{"hidden_size": 320, "norm": "rmsnorm", "rope_theta": 10000.0, "attn_scale": 0.177, "init_std_down": 0.00462, "beta1": 0.95, "beta2": 0.99, "schedule": "wsd", "decay_shape": "linear", "batch_tokens": [65536, 131072, 262144]}
MLP neurons of a small language model. Each row is named by its layer, matrix (down: output weights) and neuron, and shows model dimensions 64-319. Each number is 128 + 32 x the weight over its row's rms, rounded and kept within 0 to 255. Numbers have three digits each. A neuron's up and down rows have the sign that makes its largest values positive.
After each neuron's rows, "raises" lists the tokens whose logits its output raises most directly, leaving later layers aside.

L3.down1042:092094105087100131170145117124122135114122123165106118202157124020106094101153096089146162184124165125127142181113114114105128130157139132103136091200131133100115119140093159087121181103061158148137153092083087081110154093103125120095156128162117149072108074107101119123182089137150075064115145159088134133177159106084156068087118142087130049173091112084090126168152136153112108222136089111098158089148161080144093126136152146160177138132078114043136163112098137140108136176119075128107170109175152086162168156104132220135111141163112163138124098167124171161134139158121133106137038142131141171108111119125092156145130084096164142141136126107156183133103119155172127106127136113070118144123095133159098126083143128145138164130119157146142194151124204151159089193118061
raises: " of", " and", ";", ",", " in"

L5.down583:118162140124212158124135107153185171154142084094068150140128185166167168106143174142160077119119088130133125060121150084106132181097085141147111129090160076097117125153115116137080157156127115131170162086168170147117118085128176084112125122230155129187123131098112153191072168173123115132136140143118129126139120126145136070160116134095110099155175114150107147132106152095139089144135151178175176088163132118188148134163144127132141137095148178120111092135154101194155108173082123169110081078135096167107165167123074147164112150119108181076118148134138115138158171101137102120131078176160106132179074202052088124137166147130081134092138166124107131123085130114090155100092150168122163145123125059156181148069116105135180125140177165090152147127159171104145091114119163
raises: "ant", "able", "m", "ability", "ative"

L3.down926:124103120132128138135124138156161122113112139158117175148161118062102167147192142169119097162124106126178102147112132153156110165124106085143105154000121093090123096142076111137151127134085134122091084125116113140169163132109126114125081124151122105126129124112147100106112104144146117071125136129117184107140132108095168127171152144127169149086138129139122134126102092120116117126131119131115144143149127099136147110093109160162154118145130146119176127118121147153140164157047152162119082103158126124121107192114099121114123117089116153105135117095106070125124139122117107102078149168170189192124119096111154123158104135118106119107155124124159096092135076103131178136127159094118175153119098121139164108161084143114202151146122121102116126146104149107146076141145142
raises: "s", "o", "an", "al", "us"

L11.down511:154161135113126103111073145107117109153073104111094132142123101227174123116104142085102160100166085143145176165058074094089135177146068149127065081040081123073095119064120139128186116106154086123113096115133146142068150121076126061120153130144176172126143125106127139144105176074164099076089106176095134077104145124139103143133128111130100161125132120114111163093107132135116096151025163146131104170133151098055110160174114165160138156142140132166079128160112148125095083046115163096112116155128155099131109084127126119060157063153091132109139142108156145151116128089103144114136086126123151153167100118057117090110141171134091160157132111106119090141109124144078137143055202037146182108145140096180112144133178085197147075159093122105108141138154099144126147183118115
raises: " they", " he", " she", " it", " there"

L11.down566:137162156164092147114160153150083081057079134162157113076141106125189119138161086214118113155166138189183180156096132180115095081152141139146125172148142088122118120157156175158112112150143137123121111139123101205108136137090137099118217107157159133150122171118169140095143096124179157154131106100129098119123102154116097194178151140126062168133156108137145169162154140121107164073110108142098133124112078115111130164136126160140058106081151182149159136144176129152147110134094154112097069171125198152095119141145152170118145107096116117116145083123120124184143127148150106152151121124146163116147113158164042125092109148079182166132146185106151087173118114163150096158072195110130105076103114122118100142112126156116152125104149085077142113077069142084141108135093125
raises: "s", "set", "dur", "d", "nen"

L4.down1006:100118124127115096121170087149106064115148066133102110164150153140116169141177148164080129073153109123135117108108152093150103166137103067141089127000156091113139160142122129146126167172094160130087081082084163102141108100155134080115141120145183116144117144153122109099110107136142168133109138142095142126106140148127168179130140091116141082127153120122138163096074112139122085175135127099110119097105107099109112147123099115097161137116129136116086148126117090139111143189081102173098113119129135156127126119124108146113099119123075204102177171064157123109121150117093123158105133099151128143171144167106130146124132186164086114099121140183124112127084084122079125090175109186079149125088064108085145143109148134130163072142150167109127152181152098146161101130119098
raises: "cious", "nate", "dine", "one", "mate"

L3.down934:149114128124086165114105101076138149143132134102120165126154149045086126103079074097151127117116114173144179070167098111122159117123131088115175073255160141088134144175099178119115168165174152127162160156079123119136100125086133163111108090138145087103159148116119124168147149162115140165094110123108118127160102114120121135068130119107067109115126100120129116155123135134107132159136093116173087110131198120136196154126160092195134091095150129166086148164099167123135087200099114157136138136109143147077126184144102141117130196118142068151081182131096132122150089153106095190131137157140153123098144129126203157113181112189125084133126197089095145129159157067142162167059153148047087132144149094137091158158115107129093096110112128180164124141140138129110141158139060
raises: "ing", " of", "es", "ed", "th"

L12.down633:089158135107118100124138109115097160105115161117203129172146197000085151100146146086117103151119110137105128157127118139132096124123099166089129099209193121099196132150130151108097135162108127137096132145113165123182115159106112127089102109184180173120082129115130131096101188132116193139133121117140104096146135146083099130094189139125102106157150160156076146107144137102090052113102138132146104116100133130079167117104111181105095127148091136148118106091112182160177187089173141087169177161147157146151108103101087114157127123143119096170142136203140121092092102149141212149133118118135133130175156062110137152109154083181122142143078127144114161147112120183166097112113089107135128123105100133135126111087151179163136152142185118158144119208108133163127123102152122
raises: ",", ";", ".", ")", ")."

L6.down951:155232179081154114105117153127164136132138207146165170124144096129155132099123121095136166151070156123106104112114143159155157123122137151081106162030139184121102122120136092159141161154134130183106125122172096099058158081103138128202126149134168189101100091128127093223156185133147150157143151107087059128058201180089084135183130118132129066101104073121100077135158126140117109115118121150077097098149135170157125098100128137108185142173124107135161149103118156164106171127117128151177125112173074146147107101129168085086126150129106142166143155177149100152030089149133158088169080171115172164114103146173100128105128118085203126152115161150094140132092103149134133147155151071088138116124097121176135097164120146105104156097151165133167154206128205121150103152090112
raises: ").", ")", "),", ");", "ee"

L4.down770:126111139129122150130093144139118103139116149123159110140097192255139129102066073145133142154165098149116153123160144137109137112114148124105136091207158141121150128117148117129113139154126099106134226107115145106139093113089170106091133101123146120136093109139115139131132103129152115122085126074126132118119119134132123153092107128126104148137168093133093127152125113154083142127153133131139134144178112162103097135132143140143096162155150152114122132197156111165142100135157148157117112135062131170134124168073078168101154151095146136126149118131165119047113105158100089098116024150120137187103135154156122145100170159084145144125098132091137122164145149119110087120128178038099149126136143121108159148144129202093080103145145120161111140000130118134102116197173084
raises: "\n", " ", " A", " \"", " The"

L5.down1073:078082150139202089118104138155140111146096185121120141097103160203144128121193116154111183178153167178142146130107144155095128144163132136116119103000133076121139178138109109133092117112142106134152164172112136100146138118104162128093092104125129175149157058129160126086090185104144097169112135145165117075077201158108139147150129106097128110113151076119116084142108108158148139120125125161142083147118163109141117167112135148129139076123120115133112131160156125066114178095074091143122105161117116108154131168144137127118149123106109132079128111048138171131156098096152171135120172081109102081079153109174142181162169123112165076114120084095145183107081169090168120127127146123093139156169179089147139138145164217097166168122157118104188138056129148131098108138114122
raises: "-", "Background", "=", "General", "N"

L10.down820:183124131171159128114116069085142111122160158087077109052146131095122121152144126137138151108116143142097146151111145166152104123120171118100107122047080098133162127075064127106148110079075109092118079129041164120121158066132156097068131107132111150143127177151142087102112110156150129174116148142148142141157114118138133079093126104104160169071069145115128152154135106161126135112086141178115112135109116130129106108129090171169125167112120181180147092150152170193089073133087085120128044109100156178118155043151099120118134137177129162141040116136151123154171085096112121153127082119181071140155128111114102110107168092080153061153216186122115154139105117089113142168114201149118094135168083104143125183150064153125106138154096149143075147129163130047162093176145146
raises: "die", "cia", "ther", "cious", "e"

L12.down39:116139138117097102176080129134102098138102115119159100129123136232076158154123136137115177155136069100114084084075123153122154070089080138111091130005103153122126055119098154177168135124094112128121188063156159138151151120126125117088109148127144091112158121122147126151116150118161169163150111065139104102167169141093064124088094145072130096172120095114125152178068096154159112126047122090158093182164136087113093102185154142130167095143076100123145117129165107168083116084126089143137118123143110150141165116155152140130108132146068134166112105141128095108132127096126124132153071069131063208165079198165121146125208114153131097104077147145068120165182125121118142074162131145100113110135119144133105100120116181132157048113118135129113144106135153176179152104190131
raises: "'", " another", " a", " others", " an"

L12.down835:123149111122150145144074107073127146130068185125114157156149177069125070140168137097133098174164134141172120129075134156142131127131187137069101118205103210088118160186101156061125109131091136129044091164131104114088134109109119169136080156169176157140087148127144181156107136153120140121096150142131100146150131159052154094128117133131152084120105127152103107129106148133127159093129167094099042124154131133141136129101176146099084091144145110138137138138133174078173175155138155158177152165136121150082133110134116141112141141076115118147129117145106165143134153102141121186132129111167184106119127043148177119133162102187134126132056163077139138109085094098202159143111130040143104135147135098097123133052125098111104152144119101145163096138115097158141173025120100
raises: ",", " in", ".", ";", " and"

L5.down439:146130178153158169099138158082126133148087128110102093115141121179105195070119124146122148141144115143078105110110140137086118099154129084188093097000148057147088122086134171123057086097128142129114135122128124116139135134194149157141140131139140090155071143069132164144038139069075092126153125141056109085110106096092148154147112141131141098133197150122151187101128171161147149127135169143131123100115153134146101122098141108080128124109109163148089131174143124060115163116129140142104129120087110169090107132103099086152142166117188061159181125116107097142124112166111198152089096157110145115088129119133117118122145154120128112134114141115109143125196152147156088106121130089177107149159179134137133144113152189131077111088101070144102112094166138124105075160111135
raises: "ts", "ments", "shaped", "|---|---|", "nna"

L11.down784:095176155119125129133157104119108195128048092148152145075135159190096103144173124120122124127116170142156116141147155135126127147111156109092225170018065052189171101121173146152148146135157146092143109094134110104140138149166119170120122164099113154140116168100092161119104147088155100152130130110133138094105151131062108141175107123166127085098127065078109086076124127126130113068146148125080163078162198110118142109110154141125151156109125134112147149114156146131130166126123084115076034138072126141112118130130115137105108223145130126161091165150103178137123150123135174116135153097172131160119157163079081106109149111138162124140119166126076130136132175141116144183109114047126118120110114075170101155110077128074145144130139113207181162129081141085068089119147141
raises: " him", " himself", " itself", " themselves", " them"

L12.down684:140123159138134061146130099129091152115098154227178097123097068118089155150147189131119119107128142095133086138128071161118160152158120115116141143068086118050116108142116129129130144099093145084155067137121162157187122137112089150145141086144105127122124140132131153162115153136128113139104162129101190120081116070133087145130113099134115139163124141103072167177124086136191120115152119085103152137111131125110164120145125150138127104116128101138111147135109118175095149115153199085150082164135121152069148153184117128121152129122093185101106158114071111172130090151124103138157165119143052196142164120194121118073162141150160155140201092129142080119045094151151097136117100103107077137139136190135083115067118054161086118125134083104170120151224116101206196146093132
raises: " was", " were", " are", " is", " arrived"

L5.down853:145174116116119103105101110214101161160096092113137126075111154079064136145116113127167166174088131157138105148117118180087175124115135101112114219000146157130137128161078121126148082098131157142106136126135117071142118124171128144115132152136122161116156139147179104127141116082121151195100081088124103104102105104162095152139140181126061151080142137146158162170087110155144023138111110169138150132140143137079140096161127090101175163137162162123114099121128106079178149140116162108138124111167151136096122138111130129120091123112117145110125146096155131124088102100142113109139188144129093132122118114130160188065133129099054079113142131101156124106148160152143176111128159225151151153133127189134164128092110141096146099094175072088088116139130129090084109127139135
raises: "rous", "able", "rate", "eño", "ok"

L6.down564:073106138130102154070114162146155099130135179128061144158086144186155126100117156137114144143112124156128228154059138125098045120101099144125124114010175122107135123091091145134175124078048102149097149128125180131138154105100076161128154138123105112141162112155152140113044153061120118138139189097137125122052120133076103147125103128136135146196162102137096130167141128118113123207129131181093142172101117092089134110074137091133126134160191198126124114178156123116104149130111085107106169070130146100130144139175143115098150089142108107115115119109164129095095147179122161130067108133141196156117154148139144159117137143144105178166147156105138163147176122131104102160104097059132151099129109103124116174137164195137056155128142119111111086117089040141084148119136091
raises: "\n", "---|---|---|---|", "]", "nen", "|"

L12.down761:142131145097160196115128133102103151125089114132135219134095098160132078169104142118160162115165164179112137215121125147057077110100097167133159192104150163181171129117119114180128108185111154145118178193148122115104194166127125098077152121188120142108119124129117146127128131064153116113139114114157092137167139144133163136088105062101143146086131161126152158134081193139144131065087140118107128112176131070093101142155085140078071160131095105113148128138207131128173130173084171110073152095105177146161142157189088138087142098133138141072135138118234179038132116121036111097091095115151174083091159127090088129155142137174106126081132131109103157159148180098154165166135120110123163115137099100133065114102109120141157143111122181102082169140132127167067086129160130
raises: " they", " she", " he", " there", "matic"

L10.down525:166145106110150130114096086103162117108157084110169169104119139159058133135085142199133147141116130114102116108109184159108115188142125121144136129052130135190083198136096156138101141155116110119132203085119145148135077171129109181170197104104175145099107140078111107138116115099142107126107104102178117165113139219110164163029149104085112094098111110132176090054066104164185154123121119138082143081179166105132095081047191127100140090099108115160181171139158146143107157136144129169148089114099100125161130180227115058143139111156144102122135132170095121096168142171158099118161125148128126112174155104115094132136109140153149107057099129151146101118096116158113108165145114095117113107104148132112147133137211140147113184151126181168111124045166134107153131125122121
raises: " him", " them", " her", " others", " their"

L11.down1007:132198084079091149084147178086145149124135069130136116112161153233132142065127148110131063172190133049138118100146124118085138138145105129112126109038120100101134141121146125162152161090129153098092179084134128123088154173109121170071148128133170184160145140091103067096115116098145136157129132134134134153129113168095195105188106144073085092073147111117169113075121106143128103086153120095122168091197186180199092111111108109098168138143138110138096109111127118157164133122054115137164120196101122126189133122097145149153149096103128115106157155150084134168164115140132045149147114145127119170139128071123140138136123131110103111094143162138084131136159153155131103119130127024139067116120132191146097198126156160118130136172137122102176092029127129076102069141150093
raises: " up", " them", " it", " him", " off"

L6.down498:128116133156099100111111157145150101122155102070110172115121113177100182111189130151107147148134192147157111209061123131197094133084112096096075145031158088107141122141107171137140116128137149108106108107141145090099116129150129123099145146074183137085114105148136179169111146093118139138138189123099149114147085157136098147118132236158152136109143146157140150119156177133212098126066121123091139113167118106085113168125162146167150124122143117090105082097171078131152157132158097179110122089132144140163129142162169099090117116106139095093136130100111187133155097103092146164158152179169119148181137157136198175127087161071120156125177125191126159125167122146162151200161116122140125133128135099161221143140145157182142063111126140077144079115093129119164138134114099
raises: "\n", "net", " etc", "]", "|"

L3.down1078:178114163131154129130107129118129038109084147202065133142180141081118083109148153114105110120149140117168121108121147128172114141099146106081157101112071157164144121108131097149052122160120141122141084110138086166148149157111085103111122126113141173088119136105123096102221133085188133076085148118122170113141077150145153102126126206079144120156089105155080132121145078144127174191129127121059112098182197147136085139143113096158110159098132182136175186074150137152120136150175131119202096149148122114131184182103151130127101137191077064156127134131187118077156182157162113141120170159143129078137184177117145182117179137101077151132121134077134112120150104123112121097176090003093139178110103162098141166129109129178109145134069166176115122184099156123138117137125112
raises: " and", "-", " &", ",", " or"

L12.down907:122120115149127078102067125103081176149114136170136117162131169041143153136143173073071162086156097096101132093000144126107139104143084131100128130173137122097163149107139122134121124128048169140125109125094161102117123111117127160101115171134153162070128098132157146162134187134162109087110113118075118182079147095104095124050115129175126118099138126111134128147085118159078093105131131146125120129131140104156139158134108188142153066133115135098141097128108101164176111194129150145130131097136094128134132113086080163151108136158056065080131125184111105114114169086132133130149054135087122149137099089156130132087157087177112129135088189168089126128183114176124111148061093081045111119163101132160126164154143162109090127150144174175165145250096127147084111112122118
raises: ",", ";", " since", " because", "."

L3.down562:102139125098135126137140164138088141120135142146111097137116177099088146119164151082097098124167127089193131122186104151117123147145111072070143106000146113121123107161119148119106138141147129170123199128103154158106135160133143133131119115141140164148137111110177102116123161177173179140115126146161142144113160109158114134091107073168102136159127174048108149109166084128108107088145092077116148160198147095132229141121144131123148166115138113186113171098108109161111082107136065114128135135082107168092131140143103108158165096143116091135093157142146147086107162129147096149181038092145146170130106076119095095096112139147097139081140135125143146100199139088112099147110140116116140183104113156159110150093109121171120125129085171121137096061143124128121146144142098
raises: " the", " a", " his", " an", " these"

L11.down669:117111153151178158163112126142148141156095079098159105113166169185156139134130126198062132168127131142125137157093141193144129131138095135119060067000135196063071127133106171097101135144156170139145156118165077155110139158108144117120117118157083128056137119141159131131130111147125140131119160099140126086151174128089096112092135102102169127130148090058086088182109103136118136150082075118098087089190173116133127135162069177140129121169138133128076128107139062119124149127120103165167076156124144105075097210112128137123123166154094092145084169080132145116150174130141115135097088120144115095098172146135126143138158155109118137127138109088130159109134134107213113214160155108101098141113129130114176142075085209147187100130102100121111081155113140136135118098164150
raises: "-", " ", " |", " and", " in"

L12.down440:134145166156102138163124065104149125150093168112094141154157123130155158114138175197096123156121145157149083170113131130166112138134031113133082094026117142082086104112116111141135102104135096131111091125156064157151110100120126083126065079113116120115084157147175155118162130128105084138152194102149175133155097185159163086092186223126112118167106059150128095140138086075188084081152106082152164141097080112115115095084137183172161162143127139127096106139115092091102120186165086186145064126165134083116138090116113173121146135149113119157156164141159129167128108145120113138145136100107124175127154142148150151060120066189112146097162131090122126110081133096111129163171144105149074160086113122134116114114138047134165124084076168129124140178160105164124126111128188
raises: " are", " have", " believe", " want", " were"

L4.down1014:101121124141116147132161084157069193144141132145108104165091112140146069091144103180178118101105126116111151157103097095114161106095218161099090159000090073110122094143154146100154186153181110132125154129121112111103125164130134118168136074112150093119102133203118124146153124083122122139082092101114106105126137149140139052085117102097111089155084148141118129133214122071120110095140117155111109121115119107141173121174094100174108174083156095100133123134118077111138134091098120165104116153121108152141092111122110128173169178141161136098161112075105180140104159119125123069099151156056132108142164088108133093156123052102142160062086178118150132125126083193130078158069150131152124117139159151138165043114109161135160063089123158066101139181182159129160162121187123
raises: "5.", "0,000", "7.", "3.", "10."

L10.down564:162082125068128143123120066191072125144182133174144145087127091087166153085117129157149104098185134112097107134121162102144104101115127094116148136000143146148149136121059143131180110141136141105176107126165177118140124131091178078149117131115178085064109131092125094121209084112168078100128110131126104130163115136164107144126075180150156121130123120104143146150180134119095156092084123114110118076177161178118161062116126094120129135111179057148158137105115196142148094141120126145178122187116108122143139176093105131144130118089158103101151142111104151111123081090133163076130138214106098146111104138166109168076134113088140183138050098134151100168140138136074187140069146129148120114100157112104174117094127224068104152088162137105130127184144104110134125161084100
raises: ")", ").", "\")", "),", ");"

L3.down1086:104087150154160116106167140144140118186108158139129148092072149212127104114187115134116175188136152165143145110129132105107120122162120138106148114000128110118162178124105103119090141127131112130135162159105136088145131125102193147090108093118094167140158060117134118103129186116172088179128146158166105103103181162103143129169157082126121112113169110119104100124155101171131132108114110146109106139110155116099119171101138153110121086142151117114095137161146128090121168130092094135111106152113107104164119152168149098112163161161096132091116135076140164120135107105143173123152180076110102101096141128176132150150142112135179091151150090138140171113102126099135131121129124092114162164148170090131147123137108200091158156132157115112190114034124144116092151138142093
raises: "=", "Background", "-", "History", "General"

L11.down971:149170174139156188110119099110172087093154098103172099100090141225133078117147089141114145169164119139104156165110155103165126134209169102117123102085157110122108095130110088135084114116114138089116093131098121113118197154069121106109134078135115162115143123068129168128122107141117145122124128182169117158085155098121128139210123029112121088115105141145157127090089142147101050113126154125130152131145135107170102152151111100156121144135120140089180111135118099096097110133155119147083177146103107204158122191108140121126144110124116135064105121164131093182142138077111108118128053148130081089113154061112076157133147171092174137116208099121159128092122136115101107117091198125124105120139095226122154110163123188066148133115122135084170137126153111141090132169114124
raises: "s", "d", "ser", "ook", "tz"

L12.down1004:149112079155173064151144103094124103130125109118186092168132102054131144169128074122107132128153107113139119137150069087147098133172117110159111054000187133110100143164145148177153068107117051153106196140078151108088119133154156107149095179175152126174150116103181163131121120187162169138147168079157145114165112111147107096108122132157093115133088139114131115127086110095127065168058110105131136087145107139144169148142196150139104122094085157139087136109156107137115077092095111098159148132108164154108100119169126082066095160117090127139113122155135142117114158145108093167159120133053108158149091150165117140195159168088133146098113178119187142125140105152106145155084122060079162133172114084062110097129152065156116208099161147139115165132162121132136171104137079
raises: " a", " an", " another", " one", " the"

L11.down518:103110182117097098150111078112110141165105150054172102094147174145120117153120095174091123121121104151165124118170106166153132119184091097087121092040116101143132137146164165118100146178135157115080134094135088073103109131111128098092128076192068061071141142186129099091066079148110131090111119135152135032152122168112077136120098118133142136148149099111108073183062086144131107093125102113141098061201113104175097156200129124152161107108111171111096144158156148136139156151125124180163146173128148146117150160097114093075113133125074122165041136123109150125116194136106106154106158106195131139067197131089121210100167132129108117123124142057155100094109131129204136170179117106122097141105115108130110121082135194170112108075113136147119163094117141172137190100149112
raises: " ", "-", " and", " |", "."

L11.down1053:094087161147135104185172086103092121168090129103146091086161180215139110178093105135085162145105128158123161148076105190111095112178124085093095104078121116097086083130161157164110132163188199124105131105074095166154135099096172075108111151174115117102132105157130086085116166123120155067090120157119118059139143143114084105116119131141121135147146165106083067206099101112130068133129118115127133090161098126141126155172136169195135146136129095105177117156131098127177158113101140188154114135130182095094152159143103099139124174122133095186094181080100109105157173121138091151090147101115119150086189206122133155152219101107072102151077133145150131114093137084221115176112116092118117146129138173076099150089114136179144091051080142152121167126174157139142158149171133
raises: "-", " and", " ", ".", " ("

L12.down853:144099112129145158137184137125136126171115167154120128139113084135134123103077068186151111084146133123150103166069183077108107152125091134088125134026094106128069109182109119178041177057135161155132152135200138098114090114177119124162142142173153147166110112139181141123139126095120184100126176181127130052155125211145134051158153135149080163107092169152150093109107181115143142094137148156143125094144100180116163076130135131100111128102152094120103137072107130135086144151075133135160161133085150187129173150114116160089130132192148130150168185140152085149147086119171159113149138154073170129132133137134111153169085097144167157101117193111098093138151205130116116143068137163118162153151105212124170111149142160120134168137091175116113148118101177100129122133152132
raises: "vol", "der", "re", "c", "res"

L11.down234:136122139079168079126063062126157209111149118126117158155088152241106151126127098117151154111109074139171129152141125184150145132108104117150163107017135154129142119147114150138157113086109132121040090157130099119159121144122083149101148092137050102095141070159112102169092098135154132067157183106140153103186086114129120118115194096152150103127149144056164084139138150136097129132126107113084072123144168126105163159144165072141121113114126145170124144116154138107152107128103122115149091126111146153079078137109140084131173092176119105160093087154173204157114163188090109102095142159137049139164124145132129115162136160106116121125146127130199137154091144080167105129103141165165120124141145120153137153085124182140134130168149188126142101109179188113095109111120134
raises: " 1962", " 1989", " 1963", " 1961", " 1971"

L6.down426:115141130149091103104187085040159133117114122203134109160122167082126098085190126123105100113121117144098094069155136139087113094121183152082051100077155122123097112131149070123139126073153152126171119095179126122168193175160194161151126068131115083189084109109134148184166150114074170126106129202142102138081150114139167162143148212142111113184129103139116137139133094100113121135067130107141098154101075140089170104150105193107145159138081107146086114095122147154147186110090161109147105147141134113165140140159133158148146148086150116186124098111115110121108126147202181113140154130070115098122178123127164135155089144068156170084122112156097130142144141102073173120140178202113132163103127120117153114130162119089142103097130132130152159168141121169106140155091137
raises: "re", "ren", "res", "san", "ro"

L7.down863:136142097134124190099145153165129155146087129168141104098216112111112162106111120125179126155178135127168109113168133130096169152203118122130077154177124054082099120145160111121117095132131144151151068112116143114154065076148061078181113182110142145116160060118103113185132135111130134091044177088135061106168125107167175116162115147151148121138193145167086108157082117128146118120147174152095075160136166134155128107141109149168159138217136143142085134137144129103148121085059134130126139096143065121108072129119049141159115114114096115091105145133130105191205086102143126101102135154146116117192116199139155105155066126142121119102083150146186154129139181123097125088158106180088141098107113107111147105065093116133158104157114170091125112145140119165095103152153087
raises: "ative", "ence", "ation", "ability", "ants"

L11.down455:115144133128127119111163156089114137074066178157119186108154106193107134098183142167164115099166095121081101150116118119139115155116183185144123105083098136094126048117098118107114106143111114133078088117098132135099121179180106119061096066111113204150154069115139172215164201153147169177070092097157142133116105178124148125130105173096139111133076117100152082150104151212156142118092115152122107145099194148126168093134090119122149072157076135150129115097098137171097147134125130156134107095145156160097115112163130094126106087128084137164098110118119142149083110075163158143120111125144113153132173128154115162079162114098135105101155122176110130160145126127073123148133075151057129109134119109129136170150191171147074152130092124032143116121095089171175123134160024
raises: "cious", "e", "y", "es", "is"

L12.down124:100158109094120122172078156141129159139113104065125180161142084197154147130142113172132199100107083111110127113164167082137169188134177101129174146000111118158136167179135147082072110129157107130082171095155130133114119108128178175102179109130125107077079127109138133111110104142152099147118153109132061150188140133080151154116138100130160058159189137099126108144095070149116094103117119115150161136180096151119131135154134100106118105111152166125153144092147183191120144156127119125175135163091032091099078107159134110113093120106175132163103127106095123139187107127114152105169062089142084167149095175156195171133148094123158117139124108130067121132106142091125160145079147103097107130101125154108158091137105156137131127148110131164108119081111099061085160124147165
raises: " development", " promotion", " formation", " design", " founding"

L7.down805:072140082117126104169131135150118113116114122132143108120144151086142111171149098123189132098084144134092116220107088134143128123141153119070083116034104070121131138161117190110136148158135099206090149094207056103165125149136165085115119111145171097110151114165181069121184149094087114091114139125088138118112144102082136143116160075150109139127170180125128112212184107137231107097129126112098136144130091118179146141125149157136160124093100179146144117139113085142122126150107113123105096173108104127090068179124072066117149100168078152096054113164121160108098116142142133095107166138127198101126089119135163186108151078151092109114125133094190167047098069097148124140105081145113115165160108105145020108180113137131122092114153148142125143143137144226122138108114131
raises: "2.", ".", "4.", "3.", "1."

L7.down1072:126167129096103158129148127093078068121159133116139143078175084037089129141194139119186139068105149137108172146133132070133169117107118086170125150133114080093152095141164094090181160132087117136116157124076120108098090101148141176096132209106087118132092087148109069198100123104097105166150097134110088133156115193174115158111157125140090101106117103107139124151106091115166099134143107128047105183128149104120130098127113172151107124115149132114166195069113201081111121196145157204060091131071057091164100153138131111133119150127047102101113199144099129104120106143126141130164135158136150148124143103148157153133117108155160088108062139145150132132113087046106100132092094128129167184120124139141159128170120186126062137044144147187100082120096158158122146121163113
raises: "ie", "ed", "him", "ett", "ing"

L11.down865:104091179143170122177104121116090114160154117117148094103178141179091090164111105176129114158116090180138127146138142127141124127138175101072088058113133122085116126130150153105109140113154135093111167090153083094124122162104134106116077126169084092069173111122135078074096143102152179125116160150117147068161089160147111099089148149099167125134172112139070081201068085097164114108127149102155093120170130091150126199169120129159144138144139118142119180121195128123157120131126115214162092114124165153124148171097090122109154139142061088183078113113116118100135146105135080151099139115146130154102219115138168172146187088125115101139073133060151168076116130134218088207164107120133096158126089120086132142111106169144156105093076115111118135082140173166168127098197166
raises: "-", " ", " and", " to", " in"

L10.down804:131093163157128143146160128079115152222079113153155165120075143090113131099148146175244112086111108156108102064185094065176087131161189126151134120230164134175132148075089099063084158146089082088110150102153128144087079103131160118094127155069117103145179116108207128139160147146040169141146183103128121156177147166134186118152112167142106100131129127172110172164079122085146157081105116152121124108088121159107079133204157094104119131129155126196077154106149133131186120114136164157147143111180112141124104185140117175123094183122141103111120122201112106147198157137105174130140134129118196121128151154139091148149115122137151100104081137111170093094077154123129060128073081157119115129145166099128156159085149125083120157134095114141158166136092122148138106117104124
raises: "ments", "ve", "ative", "ence", "ces"

L11.down366:157164123160151090096096031157085168110192116188152124131136076117134155119106138126110137101184131115125049096191125149108215115118124092094157148088127190146131118133112087117108103144149155071179103146131136145130145113097153120190137161130149090106124163166137103121202105112107110135124068110118108168150163158163116127134131129137111086177177080114104121150107110093130117122081102169122090121171191144090113108112098143167188152137158053146096126109157159082130094146107120189124105187147126174132083110135124108155164119134143132076104112129071116167159082088126149184099120167121113130121130097122109086154097126070113092189101096129133091134166160089133141129079164132147178090145162086187153130131100155129088159161135148089199072177154041043134130177132126
raises: "\")", ")", "5)", "6)", "4)"

L5.down1070:147110121140080146082137102086110107133147150118110187152119149234080135129059079144095098193134168176090161155153144112172177101127183145119143162165113179135177145152130074091130155141182115120114194165131103127133147157165158129050129140134138123146155141167101067147087086172113091144148114121107120147166139158110111082111133177105113102133120159138128152142154142103145161133127106139150107136104126148119145128135113144189137125144124093136120178107128109137125148099179112151165129172184132121138133109063034192104142085148135102144056146091118170109123084218123097112113025142135067194181137136192141129120098116089145135124101115186092144127155125076084132181159105064152139133143139165091138193146136147092116130154094113128118111052111176139119135164097102
raises: "\n", " –", " ", " 0", " N"